python train.py --n_layer=9 --d_model=192 --n_head=6 --n_kv_head=6 --head_dim=64 --d_mlp=512 --vocab_size=6842 --activation="swiglu" --norm="rmsnorm" --norm_place="pre" --norm_eps=1e-05 --positions="learned+rope" --rope_base=10000.0 --rope_fraction=0.25 --qk_norm=false --attn_scale=0.125 --bias="none" --tie_embeddings=false --parallel_block=false --init="uniform" --init_std_qkv=0.0463 --init_std_o=0.0575 --init_std_up=0.0662 --init_std_down=0.0662 --optimizer="muon_variant" --lr=0.00642 --lr_mult_qkv=0.7 --beta1=0.95 --lr_head=0.00981 --grad_clip=1.0 --warmup_steps=200 --schedule="wsd" --decay_fraction=1.0 --decay_shape="sqrt" --final_lr_fraction=0.0 --batch_tokens=32768 --seq_len=128 --doc_mask=true --train_tokens=186900000 --steps=5704 --dataset="wikipedia_en"
MLP neurons of a small language model. Each row is named by its layer, matrix (down: output weights) and neuron, and shows model dimensions 0-191. Each number is 128 + 32 x the weight over its row's rms, rounded and kept within 0 to 255. Numbers have three digits each. A neuron's up and down rows have the sign that makes its largest values positive.
A block is one neuron, or neurons of one layer that tend to fire together. After each block is what it responds to, as a language model described it from the Wikipedia text at the highest values.

L4.down97:099121092128121078220129140148147100163124091105143130131111115178150118171099142129126088079165185123132118125086081112137086112094151103164120097109167073102116121155137105095089128166094166119143088154142129110126121153133105133166155115096126139161112183158093158215113160132114154100130093136154191118140123082091144110069100158152115146064171091141139142099125136119147108154174062221172121167136119167082090117084173123115128208125085131128141113130106113062170167151109162162126095121094178150104177111145071112109165155078141204141145104089097120081130187153106162080
L4.down129:177172099110114146171097138144131074109168231141169148141213178180120167093138093124139095124121111182142098124137129202214080158156110077173124160189075081088141102153123125087107118158171094100146104120147152172101131151141162141177131104138147121106126119138086123095113155104094194162096121123112162134155128131107147152102124095121160076138115159084098138134105143182101155073160110092112132178141129117118064136088104119163110116146094148168111139146068129121124070099127143134113141136073102087118143201140100165119091145132168140125057081136102108079131110185117107179
L4.down147:127120126088138089117133120109097141123108177123186153102110082165166104089100126135165055118091168173178097132163111137200163108162118126182076142162072089179085111152049072125061133175144124147160153159096177142137117098104099126137127097124162140176130132139124154088118153133096128057114144131102131088107131143107161184125144167108137174126081113182072092162134185105130157110134108161071168128112160160112089121135122162136136124176118135157148135181123106209106138114157114192096153108165137142064127105099152133172116128096128162143105084129058198130149152109089058156
L4.down215:145086125116149109175139140085100132130106137154074141164139157139171124142090132170163100091155195145106101122132081115150084121113161128138103135101088153164092123177124057142160069169106142153168141102100135142116111086086109131130052091140126165148089127122147188114160100085134144087160163154168134127139152150168109105083136138158095140081181123095119140138098156143052104161140065140100163189144113114143110160119096197135101188137205151138095168194091111159130170110099105180119131115129168100168095120104149118172097124138147092073076122154118149107157181154183209195
L4.down226:143163129105122130095118153119095125090150212098101146162096113140145138121147120153108106184174122118134120134158101105182198056150151158074126121115119078050107123104076116160108082074143141148096176085079165124151102038119134117116172100145106153168149181127089094136119100174119099100118103150097142133157084129080086127129122142087160125112126129154141128121128136175152078091173051085093108193099125114139131113069135182137159143190106109121103091133173113137070113079086076156078112102169132157101128121112121132073152123156196106080100172085187107116129150135100099103
L4.down254:095138175184117108115165192147118151122091178089100130196089038175123132123143127152124083072072120065139097075133082167102119156133157145119132154154096117120078086142094144153103114181126133139144093088144116119094178218112107152084118091130106095116117166135115147108101202102170065182157123082108162107168183075163105146077154114160146154113154123106123119147088122083141099127196138105097164097117073115134132101126113186097145174074189153115099132160130126077117160151065110140155127109147145156152102149130139137133152080129145131102125137076187100127143103086134095154
L4.down328:156126120096150155177099134107141112085110087094119106152063059100074125137136119094130156106137113145177114116110175093127092156119111169151217071127106149149111172142097157146102112105115103155128152148111101161158150118078101153121163125157112075103080122104170125146107071108087087178153074140182136181115090123101175065125128160136144080175173116115156153129105103094102104147117139116066136134091169064085051149176197167162137155110138135103151089080102103142113136090121098113102134096165090144113113131125112100088200102146142098124117109139064106125163160042081179138
L4.down329:182115118108094099056130083098065149090075153133104174125129144112140132123143103144134084165168148131135128102160128159098120115095110168141115161137177148147140120121086166123102096093182113135138167128166087088147124126095183189096181139146180129167077133074093160102145063135117169111091150145125127105136129110125086115188149134154126126168132166070128100154096146127075143061126049180131060158108126121079138125111101142131121174085173140226106141122134117117128116070148182092140129128102146150108203113114109109093128081068129156071126171103102144177167160170165174106
L4.down356:113165119127131161137123147081108074117103114102151164150140164149089131138104128108165161090152095084098095126154161135096079106115106086121116113113111074050094157162116150130123195122159129132158161113123087104156102173133162057123163114122119123144081201148128132095157174103095154130131140133085092086130085103129136101133180160150041158179151112170110152133151111113109109111176061150200099080136172098153103118098172113118181123150090064135103132119134118115166111118093153144081066092116080118094104110196170196057098099149185147176117136112165095135092085162132144175
L4.down374:133148121168148139097138103111115140113106099107173131155110168154136084124073123080211090097125120139155132148174146114152113087097106073139109126106125151092165069162159088098112112137135125141095126107151110187141101128156178099125177096200188119102138200089126159101033098116111111152129151151132128072104128128117175110111190157123191157154112111089097089167120112155140093175151117111161138167107094112130134064107073123137154138176172119163140158140133091107087129161120143145161115173178193157105180132119101147155113188114120108116189175164061198147146110115186175089
L4.down383:148126103057117126080193099113144155081143123159149100064104113145061100095141096144139106219099100159154055120134125100126134150084121065212111124146146082173146138166142110082076138138158183161103183126115088142161134115140172092117099116133145172096129079116171080132085133137157111093091145124164107142100143097082109137124117165166138145114170082129150137162115202146160127160129186135094132057079188137193064132146100138160159172099092118127182169090095146132108119133189128153130105078091178118130095123152111114172129103137156145107105089148103139117137119176120110152
L4.down394:045122109151076095184131079190156174107141167144144082085107115115137100130098142113129108138197163081135162142159154096156073139074083172129116135140083061073139169118127110086075091111142146129128128138077096134074119139189074096235143157112123143098113112139116169066129176098069097161114085093157122100165119133137116135191172178167106147163116113190121123137120120091157124113085143115076132113149169096107178169114161143124142123101122108115149154158106105099096100188140117134106148081121141136115083133111105108177158151183108086142158160133141074114078137125110121176
L4.down409:154151098163128131126124068161144127133103125199090155164160177230104134089126056237087111180089115123139143093154145101209090172107104137085098158123120121134055156135141141127068184154144114176128117104071147102119085172151130076152164095177123095100159163165123146182144097145118147148123123140167095092116122118117152147096136075117101100158099188100139146122147136147113141123105078116085090141137179134126104137127092196179105113122142109088106143109121125087108170173138100107154186131188119142092120117139089146177173154136150140136197099142089159152135163110120115113
L4.down433:175117130125121116171126098057093154126156114116111162139132078152129093174144055115146149152135130094122184121091183166185152113092096169088183107130176081129139087153107126184115125142075095121140142084091145148115158146127120129134165171079092124156114135170141109124150141174084133147139130134136128115148110082118195143088094081112120140141132147122140124154098100169202118134119073114089163129144123118112138145106139099110169135107129136116157140113061191146115116154130127140118075081086151165135206131112115123223110141090073085216162167106146192161177092092098061060
L4.down445:165103175137105125175145125083098106120196103149170077154150060111131156124133133136165147102120131175128135154115148143157170117103101093110146134081117114161115142156153112086128104144124151182118161074113140079101159073197092087157193178179121183101161204142196115095211167089077166186115124131167146094129138129154109160124104134137101091078134176090179116144082153175156162168098162107133158166062146179181109119148127162127116128115147092090104109134139131111144088128151165149131132066093143120133134134139160101128189147114202152179119099063114136147155136104129082130
L4.down449:131090139059145137099107114177102144126067054142138143078119125131107116103173137113166113178155118090177175154117154130179079110095198115099147101114142130149151159134126147142156122142128145163081147187144155162141142210116191138119120104116102167040091111121147045146124155184078139083056110162133151086145083099142131109169148148117157105137133116117074068155140163145122142110132088093110092170195186170088113158149121111097092105104132159158102132056148134137100104108136113124144142124121153132099117133151097102108081182093147179079112112141095093090076118098088066126
Responds to: Line breaks and heading markers (=, ==, ===) that end a bulleted list or infobox and start a new section or article title, e.g. before "Career information", "Senior career", "= G4 Racing =".

L5.down12:090110056136157155115121047162145097194167088151164111110057112124128125172145161057067086059077167105112121126094092090123079122100155093136103148141127136092143100166122113098155143155087173139092159139102127089150105134131134079075140178138193133129136133168096123164107142116147141164128169126161133033112093094129095120092135161070127133138154116123117161117103121140093066115126159164138096144076132169167086158154142048134122147074084156141164080164127084076115082100115165113097135104083104116072097095161119156119141109152136148142131083091191150104156107118085129131
L5.down84:114124134075106129073090106132141150111112067178083118175122147102110104121181089054157134092114172067065178133103104096144090067075130161133122199083184079172131156107140161125111126168078079143098103133134173119132146116170171092107125090112150138066142220153125092122129111175110069131086145084184117080120119090164110138129126125141149156142142081121166100123181072154180167114158111096112185126154114140155116110115090167126065144107102170082118172149113161180093133180139131157137083115082185167105121102120078115133171126135126115130121118091127133163130103137119124157
L5.down87:142112118112116140137097143102090058097101131042109139126096068140109102140099173167100066086098105128135117209129102132083105054135168180153131132109107082152157180128137099125160058159106097120153148138175098161111165132129170166163145128177163108188072089077088103147101154175105105115161159127131095118141150126102133168136150165082098131083187183113147134136101119118098130091138075104112159141175096123127122162168140122095115158139169139105102115099151154037158152175141154190116114132190164076080132095200122123100138062128108118136102131111099109116111104152167170119
L5.down243:087161134143130114150120145146158111093173150146120152047073138093109087092109102122139182137162118141098150148160169114159159157134161156105142116135112119066149114117131126113134131081086095148175144106161143109101132097146131168084136144149090156089202134143118141112123116045066075122142137140158104180089151088184109157115178146153148129077110058084115106137099147051195111119112133129120149138169126134165135112153141118082088103102144112073106075153101130159140131118162100183223170156067163191089088129097093143160113116104075199138084136112114195127151152079126141147
Responds to: Fires most on the space after the slash in coordinate strings (…E / 46.), also on === subheading markers and blank lines ending tables or lists.

L2.down31:107127112149184169091098132107169089153135097134108119101160106091098127098082124124150098133127117127143131128190083146123115052149149196165112152099187116139117070145178133128191109156126169180126117080122135100149084070098134140146108187218174118165117084097097152126120069153139094091120118095197118131197143146139112182144142141171223137125131117118128099115093164107087096167112200124134133101134112093107140141135021147104134145094161104159145158137117160099167140046091093108130184133142106137131116129169169096139159115124152145120091108159115074100149146117073117129
Responds to: Blank-line newlines ending tables, lists or paragraphs, just before a new section heading or block, plus some first words of table cells or list items.

L5.down32:179078141098138017110086175128121184157188163125133113172172144092187112109122125127169181131099118117126130147112190124106202128050124064105071140097145095111090117132148143156159141226098053128155136144086116083089048090111117123119178062089185094079171103184153086168140109116140141159078126106111125125141108134130128088140118147160133119151185092164093133117113113129140165134120138103135112159159126130086135089128114143168110104124074072126106104100126111111144112093119121138153114127114154086194176121122071150158124154119141155128153133155103132137091106082151145116
L5.down307:178185134137121102144118152130100135131113102114057152088166173141142195134098151089158126081231128113195141120128122087161072124112136110160113128132127106174150122094129154110157112234163126161143100144126049127133168163090155191106156140198192100125136128100137113055148108118137129102161112167086119106127142083128106106144160125166145148078126127145161165117118035186132110201080139142162106150123122139147089124143125108100091137127065106174104145113118144141107110086109163069148076158126106156109103148139135134172124119133122101069141069146108165105143141182147078131
L5.down415:139110114122115120110137097137140108109146101115163190114099119176129061109139117155167079170123109069180127117121128116107130156153113110081108144128136089092159156204157137208099153115121109146092120177105167166122111104143088181105185129101140115104194099186134151150088103106129151166114131158149188128146076178142086146156127127109101079170153123096151091086121121123152092164108118140064211180112155100170116102148078094139113119162126139101189102105114073141155070146070185074156116199139095091100083139199163119125111150098167160136143129087095116130139151109163128059
L5.down451:130108119117130103121103156140139123121076170106136111104154175210148117127120183177120123125180111121100136098118119181113110132126078120090142142144140148144187081127110185118138151092093164112113168125115104148176167161150145158160124108114145133116117109107136173131096081165143139120063163156118156145186148156137108123095133188165146107070163156128171149152122112065111124108128162092197104173147128140157117191048155081188112108114103174073177165164120141126103097134142052130150141105126147040082159150095174165085091157136143094114155175165129048138133035127105152109
Responds to: Fires on the preposition "in" right after a named place, building or organization, introducing a city or year (Street in Philadelphia, Motors in 2001), sometimes on "of" or year digits.

L5.down149:129184146095123139118121107165112159165089169146093125124121137144107141127096123140159084178168133107188122122125158115131122122174183095124097077106149116094114125082134134108154098162095164139179091118119150104141167194134082050167116169136177094129165178197150090189153091125144123122100162139163186179078092112084168157085152112130071152168132120144099166079120103149142080089130145180046145124145135090169186121162091159148148087120154112106109132093138125128116154168144161132129130159138098091101157152112105121116066172146137152080098175093074167132139042165135149051
L5.down209:160149177108093086148108112148111111139138164092149169150140071120136168081159106155132166089063150153115172106120098137058097151082129118102171162134134082112134055165170125150115112108135167089146087115145144119131122141105156111170184132162118167089115165149088130125185116122147101111141062131133124146095187131061105085102051079148101108149187078148148149103119148135064040133171162170162172126123152123051064080092116112134157126147118181127128149144114180177088109113108167050132111119161106091177151104135082166182152153151105120141153168156133108129147147138133122114
L5.down282:101144173142090106167182098098153144171177116110147122114080086090150093103136097101094106070064126147132107126154120068122177137141116155124138170153108117112140113158104137172106078119122105151137167182127166173105098160108159116111150167164059110182146100141103097182101128161126080141058130165186128153143080128081098120104109175189108130155092098132116101083163115108091023090168110118117142157142143127119132102125153112153167092136097144171145064089142134142141114100108113093140140148077111144123113152116115149138169106138178089058088186087178090091199097165125176074
L5.down434:087155087104116147101143108132117150136129197095129113158087083124122122100146083130129050144165103163081153185124128141080200180172131128132132115162087108127092095129110140026161118085072181109149168109171150160133163163117162091117161144128184146206160138145078168138186132142143085153119081115090116172106074143151097136124129100082073137152096088138092107118150116156138116138104137077111137131106127156137096159134139121127121176162118141083090127073146141210128137123127045151117124144143073149184071143088162145083072160162080090134122123121107128093091093106118103157
Responds to: The first digit (1 or 2) of a four-digit year right after a day and month or "in", e.g. 6 April 2005, born 19 May 1997.

L2.down155:158139140157150136118200155093107137092150183100173147135187155118131097095124189130148088139095196113146162106135121073140122164133193156100089119144115133128181135086092141074100101175099138063088127107107074170166100076086138089141113086186131170163138136103165155098103134147131125168122125115084129131099163113115153064132110131151144153085133132093115151117147114105133110116155157087136093170131157144135136151092164148162052114147142147171181093121118092092072146132081107106176120122136058117100201174161154082187149097169176129164087139166167158116184067181151153119
Responds to: Mostly "as" linking a role or reason mid-sentence (as a professor, as shown), plus "in" and word-opening pieces like Sub-, con-, pro-.

L4.down103:138089077138100127138126126135123126154130112105142112105143095122091107066144134111106075127151137038120087136139111087182139052163079121093122151077187097142126134185121114138125143041164193166064128117121082128130112133149154112097149116120078139112181108118120147117103115134084115115078187091144090132092179111044113133132178134111173162097120119176136146138134098092161108169146097107137109136177167220179123169114105147079155177066084156147128098159179187192172153104087092119111148120137150119133105132127117129175088143165135133071153154088132123161098099129097110090
L4.down168:153155151119130091137170082051120167082057090101132142137147135159146116092126115136125083150169127126145125125107162124089084114082091128124170139118107152097149188132090116169109120213154162219105132144137154097127133130129169149165118194096120118127134122099148085158154165121097098145102184100052093123123096164138104145163206149231164084133142088116080121118084148058184081114132128117111151134113127116162138115075156139080146138147104172130115106177112114088101081077097151087123116119148195144155120172152080111083194125153147122104144162140154120101170118127107117170
L4.down230:114151136129111189101121143120079147120055138165128118094166137152138183118109189051090177055149109159104072103115123160095170141093119197148161166158107066104093083111136151049129155139143112115143104145082146148160061075121083113154115127125115133154109114141152109098144139143131113105099106105145118084081137070111150124132138122105138183145143139067139116169146101106085137192147122094110074189143108147113129125093151109088090150075127196132109082153136119118092097132177107185149072126169067140074147176130092147159127123127148183186140097129104147182179104176132150123
L4.down234:159117151159192131103134143102142161163095081117174182114099100100134127137144127104108151121110113160147065129109126080107115128178093139149159117139103116173187115116064096156149171126111067071154131153047126065106142134153121174142072107138090171095134132180103135047107136153102107117084147123180143117158097105134136150120083109116121190131165155147123125139136090170076110093118158119126163089095175094131184127079069165140108095110096098170134221150104127098150082130133153148107054106184096119162162200155154117156165129143088163079131161178130092120151154131172120093
L4.down248:180066177120095144123138149104126150174102067138061130133155154165134076105069163112097100146112144162081109133158102136098126093086094080151092098110090119121158196109119140144163102148160132077127093173151185166135111130109117127108142155192136072132101152112102116117117150117145175177127146062121114122110116130064139143196122138154131088163120185152131130159097126116101094215120158101148165159140185067079154099047107108095174123167088170114121068110165170090115109146123158131167202104075127140148118096099130155108133137124098124172155194123128069180126126131107120107
L4.down310:168131142148136096055087136135112121179099134184142154095142115098121109078113135102100128152145119087137159133145146101070143087176125101138137151145110071051123123143084155112139108066135091113145103129086211113134135092147175169143147110150132142106146146128133073076130120103112121121111148092176129194127151107108181135167154135165107166099130104164120188171136125155128145143140078140127072092070159162104145074147152170095192121096070125124155144089114141102087085076117143126153083119113075159136150158116113110110202195024145208139132151080150172139086131169118110110
L4.down322:140104178165105171096167118108135061169160153127165191140096044173188071167140148168131219158086135118082098181062100104109184120116109102162120125147133203158182122124099116133180110088138096063144091081113127144119074093162081105112129157180082163119103125118123115153110094083132171143097080079150119094121108153087087110151113112082136127085094127104133142121150112151153134158116107091136163157137125177082185182123165122167124088155145117097103109184165116116121073120131146147086120141194120140105131114113160159140148144123104127123151079143121065115187128138121163117
L4.down343:148171082156165170087129144183112104164111147184160169144096082071125127133239162127151168160102075179190094153150104125155150145155080092128164073135121098122150090155136099150102117128125068121156092152123122136135141157201090076108131141157193085080104144129140097085153118136083120152181124186110137091204141118125128111097101131104139166094139168096046115154159112092186128100145114132108144108135135102087108159081109126114161189069161165142186107177131114108160131104164110122117149186097140116156122136089136142182144082109109167126146141147139130122128126186128086086
L4.down388:090110130163130166135138092148143140072098098140134151133142164099145104218137124117043157119119095114112174145128130079142139071125145148142130118156134126086168116145112079120071161104080139126119093103109168169079152205079060111189150105107142161181139158141129125138095089121121110143143134094147159143114130171113098070186119164098210100148095202136144103105161118103097110080113144140081143146155080108116129113131167124155052139116195111184123143067142103133099077136123127133128141076080118139153143155168072166162095119121151171157070113152131100116128111088132133031
L4.down398:145091143088123109115123097082123123132086152127093124124123146101142195136139162155132125130170158175169133112141097127130074084154123149120157168167139152109085140080146110111159157184119124154136089079027157123141131098100087086123158142117150131145160154178099143151132118139142126142121150171186091134112140205129057147168132117160104083219080168098156147157092092160118125162113147142146128101128107169145120097099160126143180171036162146113154154158230100188170146196093077134124095117101101120123169077098082083125112114111091165110171105119133138198146122164124134110
L4.down423:148131151160142082144116111131159110133158192146075139107116102120125133158107095070107112060112082125134088146106150095133191121167143116156151158115089160061169153121151109131200143201098139152151138118083127145117130133163076102147139146122087105129118159128121164087091153065153070114118138136110167187160110079099183194098176161140097108182132108132115110136184162115094088199113182083143136137105104174168125082165192080076107072167172114120109070112105131099177168101106063103158081079109107148132116159067077092130145113129158111137141095158102141142142118095112147133
L4.down428:079142116095146129148138129073074096133148139093103136079161049073158141127109112098188205151119139160084143101163112094148163143117140126147140148123111095118180210168089104110130120105144126122131160142097130069183154141125075124123105117167126161153158136083082058131103129133110127102047100180161102164123130167108121096182138176160110147161117107152127158085139126162074143109149099128094109161097153166157165147116141112099119112107085093123088068182135183132151066137210134183086131112148039141115133136157143146172105101131064152142117168149182105111108087131170112108
L4.down462:113145086109164119096127140127119080138170129141130095112143144149063124133139122103112155067094139095161146144111118118114138147071081146150167147112135100153143151129140177136139068183115177173100136140135140147139151169140105055093149166114161155161155087174114143128118118216067162150168136172121118143118110163142163164150077147096108166137119162062096159174103199119124078147145108168115083141128145128124146179190156101108110098123159199117080167164176132170181089139114143069130078106195077125145109145102108088119206120133144092172147102107107091103115081120103049076
L4.down490:133129115134146084066163151095156163148182116153145102142120060199116131106143143082072197105161183125133152169099174090142142082082104158150101125094142084108119148145076122081133093191113153170107114181128053070122154117154149110137138099143203202187141109118131118115157090144142121160117131110099105160096159105116105100154103104110121147136074112170123153126132122103141082202129083145146100107096141147125082157161086106102183111149169109155093097105130115165100066107122117146068128145117137124086162137073157087103193166130126132117138081103129148086185133155196077145
L4.down497:137109132099113172146140147168139093134100116139117091089074137162115104078125115130101122081154088146144118109199131090110172126082050096136064129121149100112108077097100081141132069119080088113122138107054152106160139168104131092160089103133159050142139111103114072146138150133124110110064141081163124159108128090133179173131129133167149194114140123146134124095025075150103076116103132145118112111094104124162122119125101078117129083130128195187118143117187128131152166194149091129156095134132118075157150179159084126101163151104174112085157169133119105193103163144112116198
L4.down503:122071144146117149049091147067090135130099127111145148106132145144133140106142155173106096148115137116168145110150128138128171172149105116116121098155108127107129131139103141103155127000122110154136112148144132135172162079122093080110179132054181131170123151102142102177113101113131135128147164134144091153103107090148147085177154124130116133096072146079117122103157115113102152112177065180114143098145112158092150100104157134131175156131059214092175156105082159123116150215113097135075145173081114126086148055133141143134120097128076092121091151148151172143070142111112067094
Responds to: Short preposition tokens like for, in, of, as, over, either as whole words or as the first piece of words such as in-adequate, for-get, over-wrought.

L2.down354:112108098102116084103081068086111125149089076107133094142109158130124114164100099101042088126176075132107145146101169095088109145197078088154136095092115140126095137196173171147127083096127112131125140080070121096118129166141110156131166115149070127138154164149139114101120163075144082105122125194144080163129135091116119133109130138095153158144107086107063149147093106144124103165114102182167120104165093093151136216100183166094116123132148111092113094133149158109151108156142132171081074190119167126079175108064121139079156109160141175070138143148128144154175109149109059164
Responds to: First digit of a multi-digit number split into tokens, mostly 2 (2020, 20 September, 25,000, 50°28′), plus occasional mid-word pieces like ord, ive.

L4.down24:118146119123155139188123111157154093165062117125116111042145112163133118120079162161124170141087096175166123111152141117145138134128117117124166155209194153102120127119165211091063126143096110120150161086064115129136173111081135144086024113173137128105121088106145128101120170176159165153137147132141116075156138081167152146131101120150061084131135131112141086156106082133128169148149167140117156089131121110141120140114100168097123138039149173072120162194167175121128084138156147103151122119093129143111102135122162196135089203148094101111107099159104184115073103116101119147
L4.down39:119147108134126181117148043127144188149190164186112094141115133151113143089130110163169108128109151096147175097122149132117221151125113128071181116165070113100128137033104133092159138145108134132174107160179138107160145065112159145147123144173173117123107100123170077115123110163110140176148138146147173133100198148126154164166134146131135152154090141133155121164120053198141138179154130086098109138126123118158138089205125147141123163179121161104145189127181134153119119101099201131131103142146057143117180164088124143131123109056157125125093094147142130188102167178161142121
L4.down58:094136116160118142125126144054165105090115146175179140131169094099177097112141119115072124155118160133115123148137129137152105088155118138072135141118107139148123118102182144107086120120116095055176105135132096144099094085105117151179124152098119116160101103092092141149064138080117141196105091166145135137085169138148107102108074088157157176096123218143057114183085136086121156165066132174076144137141077125123068094084119104139127159111121043078126084138151149138070162118103129125083080169163149137159140112098187146196190112099146146122158109094208138126100129137122133112
L4.down60:138108134181155139122149145118140133143117193116146166218172163103094162110122136089149147096121076162101137044131176128166103112144133124128079186115172099105158104134111127095194122136190152103079158096182104159095126100172143058103120172118092135133064102130129178129098120082070115106129168195137193164124120109132166122162162167147101123174151098134079160105108150119098175150130153141113118160156113150163126114096150164164126106102073151138080129087090122143164160119177137072111112180111086145108113161122099113071156107124153156068119128129101152141093098080059153198
L4.down70:124126096140171129102107182163143134141093087105116094149205139075100137162132142174040099175068169106134129074179083121132093132109123177093139132083133155135150102038084144070075156126182064117092116058114136108112112075095179141154103109085172101164088114123095135111108085149148084113108115078093114110164083118109135082179117127127117151146122085151163108095121134100121158118085138169087156109148125133163130164141194124148073122085141159138081125162131140148069142127157170061099148101171130114134196123149135144157152113163152128188092156121157141175151154149127100137
L4.down95:116133107161114137100168141119129107129084098214149112171156094146096167128069101112107185199144115120092176150112143132102122138120127176120086124076159118100101102213098175118073183097071138116107115118101190156133118073121127187135121207107112120079122132104137133095093064148062116082142189112113094143137093143066140119141058105137091115126121144112168124141174158125185093138121151205121166122120176137095127124158123131104172120124112130121135106130150095125181162092130129173142102139070152053140169043078127126124100162101157113117112132143139161134171151153126186119
L4.down133:084102134140075004156142160161180173173149163169190159129088119117063120162147148147182113135078179121163108074140162156065098119159085140077111108139117163116096122083113109145139095170158111116099114106165123126118160151143109053112144143106100135129114123106183110142136129100174108175120132146165116125184136139149213108126116100082161117156098152110084089131158147124102204194147125140095129141187125088142109157177091155148094116157160124126152176107092173151162175159118131152128143130062106136147105115158193143108127097115160107099083152153065111111152130161098144110
L4.down156:136107174214133172092139148114160161106122173118114152093185141128099115102097115133139081177098084141111078147103118139087081132116082097177102088150177119115101075088125106177166114167154120085108119087088160125142110084085117074152090146126139142138081121170100100133184163105085132133124106121087190147100097115194194105150132175121154096095179057107134161124155135124158164161162090141136179153178135163168189088128084099171076112119154109110081170092089131154126144146188156156125129128080159130140173087121068145146131103132127131146129141162097204103137132150180103085
L4.down180:135176084136176148133117101150088081157194132167112166079129118096172117091146202095127152076110130132083152139108135139152174136170186168130056137093131119135155133116086100114147168159131124160146170122061104125164103159155079111170116123166122121156164109094129164096085115102102146110169080090128094167104119187144163157098156158135157176087140073155147085141080167114128086133113170134109219088116126173118149125122085141079131099123143111167154099148110107080147101076149168130165085138081170154094173062108184126103109133124125159079129190108163171109187155114115169113
L4.down188:166148131129226124178225162154168158147130117120094212118134153103079088108134075123118097145119106092162185120134119140131050161105123113137110144159109138153136152144074113182187083109126142191119139145137187076121133108114160119121081142204116161132106184081123162082136136172170145100130130091113110231185128106120109130136091082100131070080141142101114099129119105137148101130124163143103131116102150117097102185144129133118111122120165143140166152096158132190173099125072134150168149142128093058161137098122131102142048139104116144147133155106121096104171109132119111183
L4.down214:155116145100096123123092140104083129166059107177123145108185104074134108103145148162150119085162107187127155188047115116172139117157146134085168100125141179151144114089160103167153156104134105055172112105117161129149137119128110141169120060137095090168144146127106102136116160107152163152102182093151075184106126085135177132094101119124134145137066143083156116079153119119106101069094123108130068071154156140159151195160103075090123082133126077109101210126116126133099134090168137121154146114109090158157150152095121132080127115179066113092122101133074187076055150106132138136
L4.down266:153076105124175103163116160170169106118130062091099173089148126171156135097146160120142122091118112120179152171178086117148083145162166129130155171103158109144140150154129096118155137153166072057052143104124094086109113134163118129124103151152130068066161128080097108078066109146152067098127109171142131100118182192114120113170159093130105161156098166083069136141166160113136170106089160196174120126124126142112139149100148124144157146041079179090091125091151119093166135147085146124179079160120105178146159131162146093078126145114152134076133109092137111112130066150092162093
L4.down295:141193143189133151151137129131083108133086041155135147166116158127134080136089230106113152086135155131105167111110186118072155142105090118118092150112111131087035157102074117164116146138121103085145110081123129122180081122095139078104137143113138089191144125096138116137063122139146130109147095078069074146127096096159115133139108150146109153129114119181113187128081108087135147088114134116146089178134158079149150102123090161152181123125167124112112161151087112127040136094093133137118121140179077156072121110136169167129109132118102155160141112183122156163131072144069200103
L4.down298:129094082147073152141167149094158150157163123142119207141155145111152136113144069150108151155112152097161165122089083085131149133174133150141136121157146141104097081094060133087119098117087109167089082079088194167142099107078149121159190123052129111083158045123134166107119123109149096145093135152087103124139132119127132133110090146040139125108103073145143087154074107124150193110175077077101111091164159131178124126142129124108184164125142129144110061157127115094131140081140163101156138125076102152080150077122105085172105055141130086099152140137126186117118085132111069142
L4.down391:098118207200116143148137141151130162109185180142151154162168089133136119169128098128079132183102087153146088127117120161148106165141080140124123098157128135187127116127121122143175155155116040140107116088154102120159128157110096152067114118165120097109138151109136117106131112181088113168131142124129073149155120154090096114144109120152078135073111122120111132136132076113078119123086126135084143189120169123138090112177122148072168074128167123080124164065058029094115134137088071149057153190126164107094118100154148158083130144084125135054179167155053121139105117135119122101
L4.down507:089137119098086064122161104110185179094105140126117191112139149138076091108174088128128107108050073182169139136165138108108129145119110140119131073090102093077113075166109153131158127067140106173139130116113151103183121154147121144050142137082043127136120105095111125084099137131088142117114156108100107163175172103097142132162115060074124124120156107099129157109137132150004117104135144145107128092142115134149115196163111045157166152091144191136140118105091182124101157097126116114061103075117134144112103140045143125121118107120175109148141101114154111103122104126085125117
Responds to: The first digit of a four-digit year, mostly the 2 of 2000s years after a month or day, as in "December 23, 2010", "March 2011".